python train.py --norm_eps=1e-06 --positions="rope" --attn_scale=0.125 --doc_mask=true
MLP neurons of a small language model. Each row is named by its layer, matrix (gate and up: input weights) and neuron, and shows model dimensions 256-383. Each number is 128 + 32 x the weight over its row's rms, rounded and kept within 0 to 255. Numbers have three digits each. A neuron's up and down rows have the sign that makes its largest values positive.
Before each neuron's rows, "fires after" lists the tokens most often just before its 100 highest values on Wikipedia text that the model never trained on.

fires after: "1", "9", "2", "0", "8", "7"
L5.gate25:156110100185098098152144169113050165142150168166143108142179109133118139109147144129174124170171170132154130122089136152115136153141144117113094138140129093113131132114130145187116124162129126089132196142122115111185142158144107116185109150165141123076157136176115173131125152115088099180087187155157088091156111099128142145175189148094097152107131107121127088075139096143104073005181
L5.up25:079116087128114118196147134119095131111107112121125141164210122119141142127179162133096094131110138175092085158150134114135082114150111152115148127155193084178101169105088109171070119095097136110148145079111088124152113109084119056130112074114136092142138111142106140142183196192082159106119119073160116067098141135116159158137122111135189149096079173154082111171133109144160117107118

fires after: " the", "9", "0", " The", "2"
L5.gate556:090096160101155144156125162160114120119128106077078104122053088151117101062155135151179143097151153097103108151073158114150144124124137129111129119112081078108092110104123114128154075132113128129148161113100085140114124158144093149121136176113164104122135117155088108180123106119166174133156078061071150114141184129099096133118063096103115124152115134160158152091158070142053136152116
L5.up556:134127161124155111122171092179121175159165061134098182150095116112112128066187068114200155110117173075157161160101086191117100130080087143099160151112176162057085144148177121065125156146095173058118121118187111057162118099157112117124167131124147126186106097165122159162075175087130144108157125123117119092166182069191123173132144075159164126140142086128122203073140149136088135119136

fires after: " of", " the", " in", " at"
L5.gate74:137142142138154102092136065047135152124076150083181111152199092120146184210120119156118156136102163115134186129154133181103144210095118122161106168150169103125144184171099095128121113172105060045144170132099142120123117103136146164200068102148121158094144212106073123124134057155119146150138096137077172157169130089129088174158107119135154110160133093130172081190180162136134116201142
L5.up74:121117125094123172130186103109157107114058126119206171093120133077148144118143101140189090206115093171067157119146087128107166126115157133128082119090134160117088146166083176100119138172109135083145075193094169085130123156125160119176149084104085087076119119127075140082086100094124154109135177165150098173157120139109190082097105201137068084109121166144149166124126128162083164084144

fires after: "\n", " son", "\n\n", " born", " brother"
L2.gate962:105125121113137111143131123054111122144169150120190098069124091168134186158146089106134154107151106110078127171102197153121130116104023203094116127114087145089125112184120087124127090112154142071109138125111106118115123120075123121188088047109093114158132119142105108133140133136084141140143169218124165123093204098174135142155150122124164125120060138178109119153180138100170130108157
L2.up962:183095123143134124129114158128116137144178110148122136133119106164092097111142132118163120181092131135094145080134186143124121165123036158134158080114146178098153095113174107125081095114158150115118133090133107099144098217084205132167078073145146103110148157110068097131119129079144160095162157190162155109129172082117139152068128139147176079160110153143139128130184102123160153172139

fires after: "2", "0", "|", " |", "1", "9"
L2.gate118:110192124107149147135087116095149117109181168143068152133120111108172063086108165161109086170113159138147114156103170162181125154098216125119132143084144116151153117083079184165118104106104183086166078134090216110142150137169088169119155141093150126088165100206116103125132133139121160163112083094128088153096148080109107070103116112057089133101081154180130121124137147109088114089156
L2.up118:183162134113120105079134066180130174170143184122156105134145167120142122168166112133168078138179090131135087142086118125096083097135108145037180136178150167151196107132143167167129133113097185093138119157127124095114141134120102115168157108130121115111173156142082089099146156115084156167085119114182121128130146109154088132117079105126133162119120174141177143100072152131116083115106

fires after: "6", "9", "7", "8", "3", "0"
L2.gate795:171115107169133163186128066135113110126136162123132096113149179157102144157135131133139147160129114108119162113123146162115105111100147150098088081085128083092159123104131100125141144110133166115168150172126150075092143088067157099144117205114167087160157123197125136170163124122142141169091117142121127098158102179156067094147170080162164113118141107142104080182107129149072149127150
L2.up795:126098131082121112185138144123116125139144136113130124123205135120125205115116096124039103114143173113078135134089155142227079139151116135071156092152107097124083096129092106172168224159086103155142190113107094120110149109119147131188133125119179147123132122162183126143119174178122085134157093156127155134098138118098084176167117107171148153112077111100107116086106168118146105077133

fires after: "0", " |", "2", "1", "3", "4"
L5.gate386:097168175096113114111173153182136167131111072165066161122190153120106120094125115114153113131124155119160135176154126130127135139142132105099127169148132064074173131107124158138124165065124159112136174132110184177068137127106112079076106197144135156166090071167132073235180142173113110172153056141112124093117074110119118086118138134147105128122128122103121156148150137068086095136112
L5.up386:117119127129110096121127186136106130159148121174100194149122184089149088146144093107125110145127170182112101181132116158071090097138159061097118100055104138103145173087133233108101204151099137110101156081180090105133113149114122119129162158132128140125155160143162080142185168138144197129129141108098129143084078162120093136170135099155157083150070136108147190129093133091092158103088

fires after: ".\n\n", "\n", "\n\n"
L5.gate362:195151125080171095143163124132115162146141151145150098122121132127127166131146105135062078148109088079153067108106157156099151147131143130132110112161076228141179132163109108080105231153063131121143128173153071163062114072121142125150089115114111098147094138124156062108169154173160146067074112150108144135078210129151093127096131176168151135109131184101107098100111127119179154152110
L5.up362:111175202106137095181106094125109124110160193145173151123120131077156139095099108122121113157114145160118113169160167143113147119161062167156208139124099166096138155159019123090108159131098146110141082120134132141126081119102139144110176063120105146110063190145126148130147106101133167179164127163097056163095165134148199118080109136101132118165100142111145076126128120094128188104082

fires after: "6", "2", "5", "7", " A", "8"
L2.gate739:109119166136116111106130117176121189139128155114120176152110129186129134103165130104127134209133106125173160092098105157095130087184083155094084153116108168096152108126084158087087146126162156170114176143125104180159157114109111084152125188185141181173160082067155169081101157115157124104125148101121105130071066164114083108097093082108153097118119170098180127132111094137122132124185
L2.up739:096130169091169134128094200175146199133093138155164161116178076123163130123201158112085092139130097147156068160138209133110076177095097128143138109123121139128124130153115072174153150128210087164112115124123109163198123113137126130121104124117133143114158076109098204155170191125149072144151111144098102144158138143066119190148100133121095190104136079108094115129059158156116106157111

fires after: "1", "9", "5", "4", "2", "6"
L5.gate277:120074097136093136087123177168147184092117210104172106150078074120202127081087065145166110152162106121132122146184146139074153131087151170098143154104164096147134131131135110137126112098143148138136155105098148204178138140124151141152112174080171054088193057185161138085104174131111127119162137119129084125103126120120116177131151083090121157145101183117097085200100093149078140158106
L5.up277:162110143115101140106129123146107176147148123148104106127064118120095150116138149117124130114140090098148130125142131096176094196135107096117139171129214119123128107162117103163126146096127095126126113154154126127094086157145128115143187135175167083118104122159179087110088122104134155088184114142128153145152164106126130159063153068136156147078126134076088159079072078146139072167134